Weights of a small GPT-style language model, trained from scratch on English Wikipedia: learned positions.
MLP neurons of a small language model. Each row is named by its layer, matrix (up: input weights) and neuron, and shows model dimensions 48-111. Each number is 128 + 24 x the weight over its row's rms, rounded and kept within 0 to 255.
After each neuron's rows, "fires on" lists the tokens most often at its 100 highest values on Wikipedia text that the model never trained on. A number after a token or word is its count.

L10.up772 [133 142 131 120 108  99  89 107 145 154 134 127  99  84 127 105 127 143 132  61 144  97 118 138 151 158 135 147 113 112 130 137 100 134 151 121 157 134  90 152  81  66 114 111 150 156 126 104 107 125 130 112 150 125 149 106 168 174 102 154 125 151 143 108]
fires on: "l" 31, "in" 18, "al" 10, "c" 9, "ack" 7, "ro" 5

L10.up617 [114 135  83 120 160 116 120 119  99 155 116 137  98 112 145 117 124 166 104 122  88 173 126 119 120 111 137 146  99 101  94  90 139 114 118 126 137 107 136 166 140 125 165 106 108 125 127 146 123 102 154 103 113 124 100  89 114 109  99 222 164 139 183 117]
fires on: "le" 43, "2" 13, "ers" 13, "3" 12, "ew" 5, "ch" 5

L6.up394 [133 177  91 143 143 124 133 101 108 141  98 136 131  89 142 110  88 146 156 112 120 111 183 141 164 129 152 121 111 107 107 104 126 119 185 110 125 140 142 146 127 123  72 131 131 156 125  99 171  79 135  82 114 126 136 107 128 123 111 166 112 131 184 124]
fires on: "\n" 21, "|---|---|---|---" 20, "and " 11, "I " 4

L6.up967 [112 157 123 148  94 108 174 140 154 100 111 102  81 121 113 115 151 162 125 152 100 124 128 142 117 130 145 117 103 153 107  86 174 134 137  64 119 150 169 137 138  82 106  98 114 132  94 144 115  88 111 112 140 130 121 139 172  95 117 131 119 150 143 118]
fires on: "con" 20, "." 10, "New " 9, "(" 9, "ed " 8, "comm" 6

L13.up1423 [143 143 152 169 117 106 160 105 164 140 147 155 110 122 150  92 124 129 126 101 138  94  88 126 183 138 120 146 122 102  86  91 124 131 121 130 129 106 121 157 123 156 139 117 115 125 120 116 179 100 100 102 106 115  96 102 115 116 128  98 163 129 155 131]
fires on: "e" 29, "ti" 11, "si" 11, "m" 9, "for" 9

L3.up292 [ 90 123 140 166  94 140 153 130 153 139 108 128 130  78 125  66 151 142 117 109 143  89 142 140 155 154 130 129 130  68 148 103 120 127 160 140 131 132 113 136 128 156 118 141 137 169 121 180 146 141 157 110 131 154 120 134 123 119 109 126 161 113 117 113]
fires on: ". " 60, "(" 15, "\n\n" 9, "). " 7, ") " 4

L3.up1371 [136 145 106 143 100 139 116 119 132  94 135 102 161 125 139 150 163 150 120 133 151 183 164 147  95 138 100 162 148 168 137 122 101 151  99 125 111 101 152 143 144  92 116 106 113 137 131 144 110 158 178 137  78 125 132 138 145 150 106 148 141 152  98 136]
fires on: "ish" 35, "ir " 32, "aph" 21, ":" 7

L10.up1162 [108 137  71 154 107 112 148 132 129 114 108 122 109 110 150 139 107 120  80 161 119 158 114 125 131  93 127 119 137 143 172 109 108 125 109 122 117 197  65 151 138 148  86 121  97  66 148 172 124 145 172  80 106 130 137 164 128 154 113 167 141 142 138 113]
fires on: "t" 22, "e" 19, "om" 13, "er" 7, "le" 7

L13.up401 [116 125 110 154 130 127 124 129 103 153  99 172 160 140  77 142 139 102 131 144 143 106 113 144  96 129 132 142 147 119 127 115 105 110 124 170  90 138 154 132 124 130 133 143 125 124 140 139 132  98 125  92 116 150 159 101 128 139 144 151 180  57 150 169]
fires on: "er" 33, "is" 12, "–" 10, "ol" 9, "ul" 8, "t" 7

L3.up406 [102 108 130 157  91 134 203 152 109 117 112 112 138 116 153  93 167 141 130 151  80 162 140 134 129 106 161 134 127 125 133 139 133 119 120  89  98 136 136 140 114 124 117 119 120 134 149 137 133 110 121 107 138 102 154 168 108  92 185 114 160 130 108 103]
fires on: ":" 22, "(" 19, ";" 14, "." 9, "the " 4, "tion " 4

L13.up184 [ 98 105 139 125 111 143 164 100 144 118 112 155 137  95 138 125 157 100 122 163 120 132 141 117 128 156 104 109 114 150 176 112 119 114 107 109 109 169 118 158 146 116 121 126 153 130  98 181 103  95  82 124 138 135 162 157 129 128  99 107 109 109 147  98]
fires on: "ir" 29, "or" 20, "on" 10, "ig" 8, "oc" 7, "op" 6

L10.up229 [101 150 123 135 109 109 163 133 115 113 128 185 140  97 140 119 142 134  92 138 136 139 128 147 136 134 148 177  61 123 107  61 156 155 112  80 135 155 109 148 163  83 119 122 140 123 121 155 137 150 172 126 109 127 133 171 100 135 126 154 136 114 153 138]
fires on: "z" 15, "l" 13, "t" 11, "st" 9, "al" 8, "ch" 8

L10.up1390 [105 110 136  78 126  95 168 120 159 147  81 103 134 113 142 108 123  96 131 160 117 116 142 120 160 139 117  92 104 159 146 103 157 137 133 104 142 124 142 161 156  91 133  86 176 109 114 119 100 103 123 106 104 142 134 132  83 170 108 126  95 133  82 128]
fires on: "at " 33, "ack " 7, "op" 6, "on" 6, "ch " 6, "an " 5

L10.up334 [133 142 120 161 135 161 114 108 131 119 169  94  90 127 106 134 165 136 125  91 153 100 167 125 156 137 136 134  91 105 129 154 161 125 146 104  92 152 124 159 129 133 153 163 137 131 102  90 148 113 116  75 116 135 131  97 169 130 125 129 132 110 146 128]
fires on: "p" 34, "\"" 14, "2" 13, "3" 7, "1" 6, "c" 6

L13.up1222 [122 117 144 135 112 110 148  91 148 149 133 153  91 154 116 163 198 116 171 131 118 116 126 163 129 116 108 127 136 100 170 111 104 175 126  96 111 159 113 143 145 104 119 160 151 110 154 143 159 128 147 135  97 134 135 124  91 182 144 142  99 160 152 104]
fires on: "i" 25, "ir" 8, "ed " 7, "er" 6, "u" 4, "ver" 4

L6.up1046 [ 70 132 127 100 136 154 173 109 151 145 121 123 113 110  96 120 149 148 108 103 172 131 152 154 134 135 145 194 118  75 129 104 124 116 153 123 115 122 144 142 157 135 103 164 135 186 111 104 134 131 106 138 143 123 128 150 102 168  72 162 134 104 122  87]
fires on: "\" " 55, ", " 10, "were " 10, "was " 8, "includ" 5, "mus" 4

L10.up951 [149 157  73 158 100 127 140 157 155 120 134 103 114 148 128 122 135  91 109  92 166 121 113 146  89 148 126 194 174  99 140 128 132 114 140 147 114 141 101 123  95 120 147 122 127 119 108 145 167 102 160 113 118 170 123 126 134 130 123 118 134  88 150 158]
fires on: "er" 38, "–" 11, "ell" 6, "ph" 6

L6.up198 [115 164 139 100 149 115 163 144 163 112 133 142 120 139  99 116 108 130  94 103 138 121 101 110 147 178 145  88 142 128 132 140 156 143 182 107 112 123 125 152 111 102 105 121 128 148 144  86 159  94 104  96 131 131 170  96 157 113 144 113 131 115 144  86]
fires on: "ents " 14, "==" 14, "and " 10, "ers " 10, "- " 8, "they " 8

L3.up746 [100 156 121 160 103 120 182 158 138 159 123 125 135 123 125  86 171 140 155 124 101 153 119 152 158 134 152 111 124 123  99 163 116 114 142  70 134 143 137 129 143 118  95 102 124 119 146 162 129 138 129 112 134 124 122 167 101 112 173 112 150  87 127 112]
fires on: "(" 22, "). " 10, "=" 10, "The " 9

L3.up344 [158 152 136 137 115 133 138  78 113 140 132 183 165  92 150 121 171 138  93 125 155 123 135 171 146 141 107 146 131 133 174  98 123  98 145 135 109 122  90 154 127 106 124 141 135 133 125 147 136 125 117 136  57 154 156 116 104 115 131 149 135 111 160 108]
fires on: "to " 19, "with " 18, "the " 10, "in " 9, "\"" 7

L13.up861 [109 113 164 127 164 123 148 152 146 130 110 185 111 108 115 108  99 154 148 144 141  85 128 135 119 108 144 129 149 153 129 142  67 104 127  70 169 106 116 157 116 122 160  76 126 151 146 154 125 101  99 150 144 147 153 118 141 130 104 129 164 131 111 120]
fires on: "u" 51, "ar" 13, "ep" 8, "enti" 4

L13.up1021 [142 156  81 105 116 123 115 111  87 135 108 141 173 121 136 140 137 128 130 131 129 113 124 175 125 115 122 165 149 113 139  58 165 130 140 142  94 184 102 117 114  66  80  85 117 124 132 170 144 146 141 106 131 110 152 128 119 165 140 173 141 114 149 114]
fires on: "ep" 15, "t" 10, "ain" 7, "st" 7, "ord" 7, "es" 7

L13.up1110 [152  83 121 128 134 113 117 120 101 147 134 173  96 138 119 136 150  98 133 143 140 130 136 165 113 127  61 142 129 104 192 129  87 117 115 111 159 118 124 129 119 113 143 131 123 163 119 141 134 123 136 177 135 161 124 149 126 103 127 125 142  95  97 134]
fires on: "w" 29, "o" 12, "ti" 11, "ri" 9, "ow" 9

L6.up757 [ 84 125 156 121 144 127 129 117 129  97 130 152 154 101 132 116 106 101 130 121 135 150 126 134 135 131 115 171 110 102 157  76 140  73 114 139  98 126 138 103 154 148  77 155 142 158 147 111 158 194 108 151 141  91 122 147 131 165  95 138 113  69  96  97]
fires on: ": " 40, "si" 8, ", " 8, "e " 7, "pro" 5

L10.up413 [158  97 163 133  65  81 157 100 140 127 113 147 123 136 126 118 121 121 116 168  85 119 101 119 150  89 132 155 112 118 137  97 144 111 163  95 111 143 129 107 183 108 137 109 162 141 166 159 118  91 155 132 123 117  98 145 143  93 172 125 127 163 164 102]
fires on: "al " 16, "st" 12, "u" 10, "tion " 10, "-" 8, "di" 5

L10.up488 [146 146 177 138 113 125 161 121 148 113 136 135 110 116 117  98 107 151 148 149 146 117 114 135 139 116 126 135 124 102 118 131  96 123  75 141 112 154 101 151 154 109 139 104 140 126 159 130 174  94 103  75 110 137 118 150 154 115 144 131 174 111 164  28]
fires on: "for" 27, "ir" 10, "oc" 10, "or" 8, "e" 8

L6.up661 [ 93 143 138 152 121 124 144 114 180 114  80 131  76 130 159 121 105 141 144 120 119 145 167 152 109 133 118  71 127 157 155 113 153 144 150 129 138 120 109 122 166  97 129 138 152 136 185 148 126 156 108 127 118 165 147 139 134 112 115  92 108 174 150 139]
fires on: "ty" 16, "pl" 16, "ated " 10, "+" 7, "ite " 6, "Pl" 6

L13.up393 [121 104 136 115 167 154 142 123 147  79 150 140 137 104 115 129 123 124 116 103 149 156 130 145 137  86 124 132 143 107 127 147 150 122 142 112 163 106 108 161 135 130 150 104 154 149 155 105 121 113 102 109 147 107  87  80 132 125 123 172 187 126 182  93]
fires on: "le" 17, "ch" 16, "per" 11, "-" 8, "un" 7, "str" 5

L10.up117 [124  84 151 119 118 113  96 112 115  98 100 130 139 142 160  95 118 129 112 121 140 158 102 147 171 107 111 120 136 143 158 145 128 125  73 100 134 204 112 133 134 122  90 103 121 136 117 162 137 128 153  97 132 110 150 147 122 155 124 125 150 124 107 129]
fires on: "t" 34, "ig" 15, "e" 15, "on" 6

L6.up682 [128 143 104 142  96 158 126 150 109 144 115 125 162 121 126  80  95 137 126 171 133 138 144 135 143 126 164 116  90 133 117 130 132 111 102  90 129 133 134 129 145  95 170 103 133 134 130 124  97  67 120 100  99 124 122 118  96 154  82 140 156 142 136  93]
fires on: "(" 27, ")" 23, "x" 8, "3" 6, "2" 5, "ess" 4

L10.up1141 [131 105 119 105 142 148 141 144 163 115 150 158 119 107 103 135 163 116 172  84 149  77 151 114 120 118 104 130 137 112 173 107 103 128 148 145 110 126 124 165 109 119 172 165 142 161 152 131 165  95 130 120 173 139 153 133 137 177 114 101 111 134 152 144]
fires on: "o" 18, "-" 11, "ed" 8, "a" 7, "1" 7

L6.up67 [122 156 108 166 142 120 157 123 107 138  90 107 129 112 132 101 117 169 120 129 140 114 114 126 141 113 136 117  86 105 132 149 161 133 135 118 159 148 152 138 142 113 141 102 136 134 159 158 136 115  48 131 102 122 149 148 137 119 110 124 168 139 176 120]
fires on: "." 23, "St" 14, "(" 10, "3" 6, "5" 6, "4" 4

L3.up1432 [162 140 162 119 158 126 124  92 102 127 147 179 135 143 140 172 108 141 121 145 130 101  91 110 149 162  91 133 143  60 127 143 105 156 151 123 162 120 125 151 166 122 151 122 115 136 171 137 156 172 136  77 117 113 127 118  83 152 104 139 154 127  95 120]
fires on: "they " 25, "00" 21, "als" 15, "ey " 7, "ost " 7

L10.up1242 [156 145 161 131 165 107 158  81 186 129 116 158  65 113 149  95 124 173 101 109 148 127 122  82  98 109 125 135 130 134 124  91 124 141 177 115 104 123 148 133 139  59 148  93 160 143 128 154 135 153  93 113 142 113 124 140 188 168 120 127 134 127 125 107]
fires on: ", " 31, "s " 19, "ch " 6, "i" 6, "ack" 6, "u" 5

L6.up487 [125 105 137 125 131 142 125  93 139 126 173 176 144 110 164 115 188 124 110 140 167 102 116 155 121 144 133 100 140 100 141 151 121 127 105 168 134 110 107 124 154 118 120 152 141 149 115 116 144 157  97 169 123 127 166 150 113 107 106 156 127 105  81 122]
fires on: "= " 43, "\"" 26, "\n\n" 19, "the " 9

L10.up84 [132  82 154 127 158  95 108 148 149 127 132 140 142 126 133 110 146 123 121 161 151 137 122 143 165 126  62 144 144 127 139  96 122 164 157 105 101 117 174 134 164 112 160  70 143 134 132 102 122 116 114 146 147 146 127 121 115 103 143 102 105 141 154 133]
fires on: "i" 50, "ep" 20, "y" 8, "om" 5, "um" 4, "ter" 4

L3.up1198 [ 94 132 111 109 113  76 142 112 130 181 125 165 144  74 109  81 154 139 132 175 105 128 148 156 130 115 130 145 153 124 147 117 106 113 154 110 135 144 112 159 149 112 104  89 121 139 130 143 139 103 145 144 122 144 131 137 117 115 175 179 122 128 115 101]
fires on: "N " 58, "born " 21, "ve " 9, "It " 5, "= " 5

L10.up1145 [144 149 108 144 136 164 141 126 133 170 141 162 106 149 139 135 149 159 138 145 120 155 136 116 128  81 136 127 132  62 127 131 136 108 125 101 121 173 123 131 150 124 135 134 138  96 150 167 119 103 136  84  97 122 117 136 114  80 161 134 179 133 122  90]
fires on: "e" 24, "od" 11, "t" 10, "2" 10, "er" 5, "p" 5

L13.up1242 [107 103 165 113 131 111 119 115 144 135 130 118 114 138 122 118 101 128 124  77 124 120 146 119 144 148 101 171  99 132 179 171  90 130 146  80 129 123 133 163 120 127  97 150 168 176 137 132 143 126 141 138 126 124 133  90 155 135 147 133 130 142 124  94]
fires on: "w" 30, "s" 15, "in" 10, "al" 6, "tur" 4, "e" 4

L6.up580 [133 107 104  94  60  98 160 138 133 115 126 155 199  90 141  84 100 134 142 134 116 124 100 101 145 143 107 110 105 125 155 153 152 141 158 132 133 118 144 181 159 122  80 115 110 144  98 122 114 109 133 159 120 136 153 146  84 114 154 117 115 125 120 105]
fires on: "A " 29, "fic" 10, "an " 8, "ose " 6, "in " 6, "and " 5

L6.up106 [139 138 118 119 131 146 156 134 105 180 138 129 139 116 129  70 130 127 121 151 103 144 178 118 137 153 152 137  93  88 162  78 129  72 149 160 122 126 114 131 152 141 141 104 127 176 140 133 119 124 139 120 110 128 141 125 137 153  96 156 167  75 136 110]
fires on: "ol" 19, "4" 10, "(" 7, "J" 7, " " 5, "3" 4

L13.up73 [140 155 148 131 151 118 124 118 113 146 116 149 138 122 114 120 104  94 138 164 161 132 122 158 127 114  89 128 158 129 142  99  98 117  97 120 116 164  93 145 156 103 141 127 105 126 164 141 134 119 141 118  89 128 139 107 117  94 145 164 112 126 195 114]
fires on: "| " 17, "/" 14, "200" 8, "N" 7, "0 " 6, "–" 5

L6.up536 [ 91 163 131 117 105  88 159 116 155 178 117 148 121  84  97 112 141 157  96 137 104 111 155 157 155 134 133 143 156 128 151 128 103 113 150 132 155 130 128 184 139 142  97  72 124 141 156 130 144 126 132 165 118 157 144 141 152 150 147 175 117  88 108 110]
fires on: " " 26, "N " 19, "/ " 17, "ar " 8, "ant " 8, "ice " 5

L13.up234 [118 145 138 164 132 116 163 139 112 157 176 152 125 123 116 102 145 116 170 136  93 158 110  95 131  97 117 114 114  95 166 108 166 147 125  83 121 162  96 137 109 139  73 121 148 109  97 101 124  93 145 112 129 116 167 131 151 102 106 137 134  92  95 127]
fires on: "o" 22, "ou" 19, "t" 8, "re" 6, "e" 4, "ut" 4

L3.up1518 [115 130 131 113 128  84 117 125 134 113 132 135 144  90 145 168 134 161 123 148 136 156 137 133 141 140 128 126 115 117 131  91 120 111 130 122 147 123  93 140 121 157 110 130 135 114  86 110 143 138 125 180 105 136 134 103 143 205 129 125  85 123 106 114]
fires on: "coun" 37, "ow" 18, "emb" 17, "Qu" 8, "ound" 7, "Co" 6

L6.up650 [101 148 127 103 141 162 150 127 125  99 119 137 137 154 144 111 119 170 105 114 124  83 148 157 172 125 109 142 108 154  96 123 136 112 129 117 115 116 111 115 158 135 123 124 134  98 134 121 159 135  73 127 131 140 132 118 155 128 113 111 150  89  55 100]
fires on: "cri" 18, "vi" 13, "ip" 6, "Mar" 6, "Bri" 6, "end" 6

L10.up275 [141 147 103 140 108 111 124 126  99 161 135 141 144 121 118 125 114  94 134 151 104 152 163 126 166 113  65 102 116 116 137 157 109 104 122  86 106 146 114 146 141  62 140 113 130 100 153 173 125 155 120 117  75 158 158 145 158 127 133 133 199 153 113 103]
fires on: "e" 22, "os" 16, "7" 15, "t" 8, "o" 7, "7 " 5

L6.up1043 [ 95 116 142 178  97 137 161 128 143  95 128 123 171 117  76 115 102 102 137 120 136 151 156 147 147 153 125 154 106 130 106 115 119  87 115  90 137 138 125 136 135 127 118 113 132 146 145 167 122 158 107  99 161 153 119 150 155  91 142  96 126 130 110 106]
fires on: "°" 36, "." 8, ";" 4, "k " 4, "er " 4

L6.up1482 [123 157  89 131  94 145 140 158 117 132 130 114  71 146 108  81 108 140 123 150  87 139 122 113 197 143 155 106 121 123  98 108 146 140 148 106 105 124 123 139 157 132 154 143 126 131 131 129 149  78 139  56 116 119 129 101 143 140 152 129 164 148 177 112]
fires on: "(" 49, "S" 7, "R" 5, "2" 5, "J" 4

L13.up527 [133 151 120 158 140 151 119  90 169 155 180 117 130 133 148  92 125 127  86 128 118 139 149 130 126 127 128 125 117 119 122 155 108 135 104 102 152 123 133 119 160 164 136 108 116 171 155 105 105 120 117 139  87 184 139 156 139 170 136 132 116  80  93 141]
fires on: "iv" 15, "ol" 9, "g" 9, "2" 8, "n" 8, "p" 7

L10.up1190 [133 165 119 102  96 103 119 100 151 144 145 102  75 104 118 123 130 107 134 117 148  58 135 141 187 113 112 154 143  81 138 141 154 136 160 123 106 180 142 140 131 131  77 135 123  93 170 132  96 158 142 105 103 122  72 105 157 128 113 154 130 128 127 141]
fires on: "′" 18, "pre" 11, "sub" 9, "ould " 8, "ak" 8

L13.up983 [140 163 178 124 143 138 174 103 148 138 173 104 142 110 100 132 131 115  63  99 114 111  95 122 131 161 132  97 135 142 108 116 150 136 169 104  99 154 112 164 122 133 134 106 127 114 104 116 155 117 126 118 126 149 133 105 123 129 106 142 142 129 132  73]
fires on: "and " 21, "\n" 19, "==" 9, "." 5

L13.up1031 [120 122  97 116  98 103 161 109 123 140 118 139 101 143 145 127 111 120 111 161 145 157  99 165 132 104 132 187 137 152 124 117 133  66 139 129 136 155 111 120 165 108 129 125 130 133 124 118 105 138 125 139 123 166 120 136 130 122 131  96 150 135 166  97]
fires on: "m" 21, "; " 14, "tr" 12, "." 8, "st" 7, "di" 5

L3.up1273 [119 132 135 112 108  92 160 107 167 178 144 161 115 104 116  95 170 137 106 163 114 102 133 162 137 133 126 147 169 128 148 106 107 109 140 127 114 155 138 157 142  98 127  91 122 149 137 145 134 116 145 134 105 149 109 157 118 116 167 162 122 140  93  95]
fires on: "born " 20, "It " 17, "ement " 9, "out " 8, "is " 6, "ty " 6

L6.up1223 [133 138 100 163 102 143 176 116 170 149 120 142  95 102  72  95 113 137 121 140 111 109 131 160 137 129 147  96 120  99 127 134 151  99 150  92 146 134 125 157 120 106 117 128 124 119 134 145 148 119 182 141 141 104 174 105  99 149 126 153 117 120 130 101]
fires on: ", " 43, "18" 24, "(" 9, "), " 5, "9" 4

L13.up1529 [142 153 162 132 112 139 114 152 126 116 138 121 128  90 111  83 124 181 147 103 156 125 132 103 155 100 128 115 129 126 125 107 115 133 159 148 102 124 120 138 122 134 108 143 124 141 119 138 150 142 137 107 151 107  84 146 135  93 126 144 135 142 149  97]
fires on: "n" 19, "on" 12, "le" 11, "u" 6, "c" 5, "re" 5

L6.up167 [113 134 101 123 124 127 147 120 149 144 141 144 135 118 130  76 120 133 155  99 121 132 156 152 139  91 127 192 116  95 126 126 124 102 144 133  95 100  85 109 104 170 112 174 129 184 142 115 168 145 106 167 134 139 154 156 125 159 133 121 134  70 104 110]
fires on: "o " 12, ", " 11, "en" 10, "), " 10, "was " 10, "th " 7

L13.up516 [139 147 127  96  93 139 128 145  98 118 104 140 160  97 126 160 181 138 119 127 116 126 101 166 127 110 152  97 165  78 147 118 120 145 142  99 151 154  78 172 157  88 117 109 145  80 125 105 100  69 124  86 106 110 159 149 137 132 100 143 146 115 183 102]
fires on: "ro" 22, "oc" 19, "in" 9, "tr" 8, "| " 7

L13.up611 [ 95 145 162 137  95 100 113 107 158 150 143 121 103 158 106 117 152 124  87 108 117  78 140 114  94 123 124 159 119 144 150 151 149 169 123 128 112 135 123 171 127 152 153 125 187 151 114 146 107 130 121 138 111 113 110 185 151 126 117 134 123  68 128 120]
fires on: "ed " 14, "re" 13, "ing " 12, "on" 8, "at " 6, "e " 6

L10.up1226 [129 159 121 122 146 148  99 126 107 120 138 140 142 136  79 145 120  83 147 126 123 133 132 146 166 129 137 173 124 103 155 161  95 107 183 102 138 113  96 150 113 169 108 129 139 155 140 111 113 136 100 120  86 133 169 118 141 187  82 106  92 135 148 124]
fires on: "ac" 38, "ss" 11, "an " 11, "oc" 7, "dec" 7, "the " 4

L6.up1126 [119  96 170 126 102  92 152 113 107 145 110 137 140  96 158 100 162 122 146 159 132 148 114 146 115 137 138 129 144 126 149  93 135  65 109 162 108 142 103 156 119 137 145 140 138 116 175 149 144 133 161  97  97 131 137 125 110 113  89 150 109 120 165 103]
fires on: "–" 38, "202" 25, "| " 12, "201" 7, "ent " 4

L6.up409 [109  93 121 171  75 138 169 131 114 171 114 153 141 117 168 107 164 149 161 174 123 122 143 158 128  65 127  86 148 116 101  84  88 155 100 140  83 131  87 120 151 137 116 122 124 131 168 138 135 127  90 171 160 141 113 165  71 120  96 127 136 109 129  93]
fires on: "ti" 16, "di" 14, "r" 11, "of " 10, "t" 8, "ic" 7

L6.up36 [132  99 138 156 108 141 144 112 181 100 114 102 155 125 134 120 112 126 117 128 147 102 150 121 126 125  81 145 142 101 139 118 128  93 136  85 137 100  98 133  96  98 126 127 133 136 124 146 104 119  84 135 122 128 168 153 162  86 134 119 176 112  75 146]
fires on: "|" 41, "." 9, "°" 5, ";" 5, ")" 5

L13.up1489 [119 155 165 156 114  92 105 128 108 149 128 171 116 130 130  93 156 124 109 137 138 118 130 141  86 113 140 160 146  89 115 100 121 148 113 102  98 152 106 150 163 177 119 162 124 134 192 101 176  99 111 115 150 165 105 125 124 135 145 134 149 138 102  91]
fires on: "re" 45, "Re" 18, "pe" 9, "i" 8, "e" 6

L6.up1332 [126 157 144 159 146 103 177 132 145 187  98 128 125 100 157  76 140 135 122 118 132 137 161 152 124 136 135 156 111 144 115 106 111 138 169 143 116 142 117 147 113 121  76  91 103 122 157 140 128 100 143 132 115 127 151 117 118 138 168 155 141 138 132  77]
fires on: "He " 14, "he " 14, "were " 13, "and " 8, "\n" 8, "they " 6

L13.up445 [ 79 150 144 149 134  95 145 128 176 140 149 137 111 121 171 144 168 136 139 111  91 126 141 127 139 102  97  93 121 140 169 150 145 132 102 135 120 161  98 105 117  95 112 129 116 197 162 131 128 127 169 169 107 132 151 149  96 130 168 123 136 148 156 142]
fires on: "ed " 27, "at " 13, "Gre" 10, "to " 6, "ent " 4, "A" 4

L13.up1470 [ 84 115 106 125 134 120 109 155  93 119  93 158 128 172 134 143 112 139 102 129 101 116 111 101 150  88  65  72 134 134 123 113 132 120 133 100 116 106 121 154 119 142 133 113 146 129 136 130 146 142  93 140  91 118 132 113 116 173  98 132 167  77 108 107]
fires on: "le" 16, "par" 14, "iv" 11, "ec" 8, "% " 7, "fi" 7

L13.up1426 [100 133 151 102 134 117 131 149  87 119  96 150 107 127 143 131 100 132 131 114 122 104  92 152 129 112 102 111 142 109 118 128 173 106 158 116 106 128 119 155 159  89 137 144 127 161 121 104 188 101 140  76  95 121 123 137 132 195 130 146 157 138  91 102]
fires on: "om" 20, "e" 13, "an" 10, "ec" 8, "ne" 5, "le" 5

L10.up588 [113 155 133 134  65 134 143  83 154 123 134 142  80 149 140 142 171  97 167 133 114 117  98 119 131 113 155 117 137 121 142 124 110 129 133 106  92 146  98 110 150 137 121 178 148 132 159 117 111 126 136 132 120 129 172 150  96 168 107 144 119 110  99 102]
fires on: "am" 20, "ari" 14, "er" 11, "i" 7, "om" 5

L6.up1044 [129 138  83 137 100 115 129 105 142 145 121 115 151 105 102 140 120 137 157 109 175 129 157 136 172 139  96 140 131 122 187 140 143  89 158  69 137 120  99 152 143 131  93 152 138 162 169 165 100 121 128 138  97 179 171 123 141 142 122 133  97 143  88 130]
fires on: "the " 30, "ch" 11, "a " 8, "Ch" 7, "an " 7, "p" 6

L10.up1359 [136 115 143 119 112 152 140  98 171 151 137 171 134 131  79 130 117 116 148 165 131 108 140 122 118 150 134  93  81 152 168 135 114 160 124 152 118 114 109 141 142 141 122 126 154 162 172  95 120 116 124  72 111 174 125 122 113 120  86 147 148 148 122 150]
fires on: "he" 12, "a" 11, "are" 10, "and" 7, "ens" 6, "und" 6

L3.up188 [141 125 154 142 101 100 206 142 137 166 100 127 150 135  97  83 114 143 132 147 139 130 130 153 138 141 122 115 121 164 135 118  84  90 105  85 100 136 114 129 131  77 145 111 123 117 180 182 102  93 109 102 112 141 127 174 128 156 103 138 172 139 163 115]
fires on: "(" 27, " " 9, "=" 9, "N " 7, "% " 7

L3.up820 [ 71 156  83 153 109 122 148 167 144 142 126 142  85 129 117  85 122 144  98 130 108 123 123 137 162 106 153 151 139 120  97 115 135 137 171 103 138 141 148 136 133  88 129  98 137 103 146 141 136 112 158 128 146 106 136 139 125 133 148 136 157 114 129  96]
fires on: "the " 40, "(" 40, "between " 7

L3.up236 [113 173 115 156  83 146 165 103 142 127 121 137 152 103 134  89 148 145 147 114 120  99 131 177 151 105 151 106 131 122 119 119  82 124 124 130  74 133 168 122 138 115  97 156 130 148 122 154 123 128 156 108 143 165 142 180 114 137 133 153 140 117 122  99]
fires on: "(" 51, "of " 14, "born " 9, "==" 7, "=" 6, ") " 5

L10.up52 [153  95 161 146  79 111 156 100 109 140 176 174 155 120 154 119 150 102 119 120 129 131 104 125 170  90  86 112 132 140 128 114 144 152 123  99 130 167  99 124 139 126 105 114 127 123 120 127 128 102  76 150 163 150 110 144 120 131 120 141 119 136  99 102]
fires on: "r" 29, "e" 11, "fi" 8, "di" 8, "ted " 8, "t" 8

L6.up1273 [151 114 163 117 112  93 151 111 190 130 166 129  54  85  98 141 122 130 153  76 134 121 116 101  87 142 105 173 153 150 127 164 117 123 168 145 130 186 149 144 115 125 141  99 121 134 140 133 157 140 127 134 166 147 153 146 139 171 121 117 105 144 169 118]
fires on: "." 73, "/" 18, "-" 4

L13.up753 [135 125 160 143 131 129 128 118 122 136 139 106  97 141 132 153 120 104 118 109 125 110 122 135 129 135  98 160 139  66 162 160 117 140 143  82 133 130 100 134 140 164 140 195 137 156 144 140 157  73 123 106 146 138 125 128 195 102 134 123 148 144 160 124]
fires on: "c" 46, "fe" 11, "s" 11, "p" 7, "e" 7

L10.up1126 [ 95 138 114 131 151  77 154 156 118 189  92 116 104 108  92  98 155 141 135 105 125 144 123 144 131 140 120 120 136 132 104 109 124  93 113 102 163 131 134 148 175  95 109  91 137 154 182 148 159 121 114  99  72 131 167 149 115 136 146 189 147 130 146 115]
fires on: " " 21, "N " 17, ": " 10, "(" 8, "es " 6

L13.up1298 [139 147 156 137 115  57 133 109 163 119 152 100 138 176 106 109 152 116  91 111 143 117 138 117 128  96 111 135 151  92 107 137 157 165 122 151 135 162 153 139 146 106 159 101 114 192  98 122  96 101 132 107 111 113 121 117 189 143 110 177 137 149 119 114]
fires on: "ro" 25, "re" 18, "ac" 9, "." 7, "on" 5

L10.up1065 [108 131 143 112 167 116 131 144 116 117 144 142  92 143 138  68 138 158 138  99 123 124 125  95 172 116 114 130 116 129 116 136 126 112 137 113 121 140 109 146 144 145 151 158 140  81 107 123 160 100  95 120 140 113 120 142 121  62 123 114  99 123 135 141]
fires on: "m" 15, "f" 13, "on" 11, "re" 10, "i" 9, "ev" 7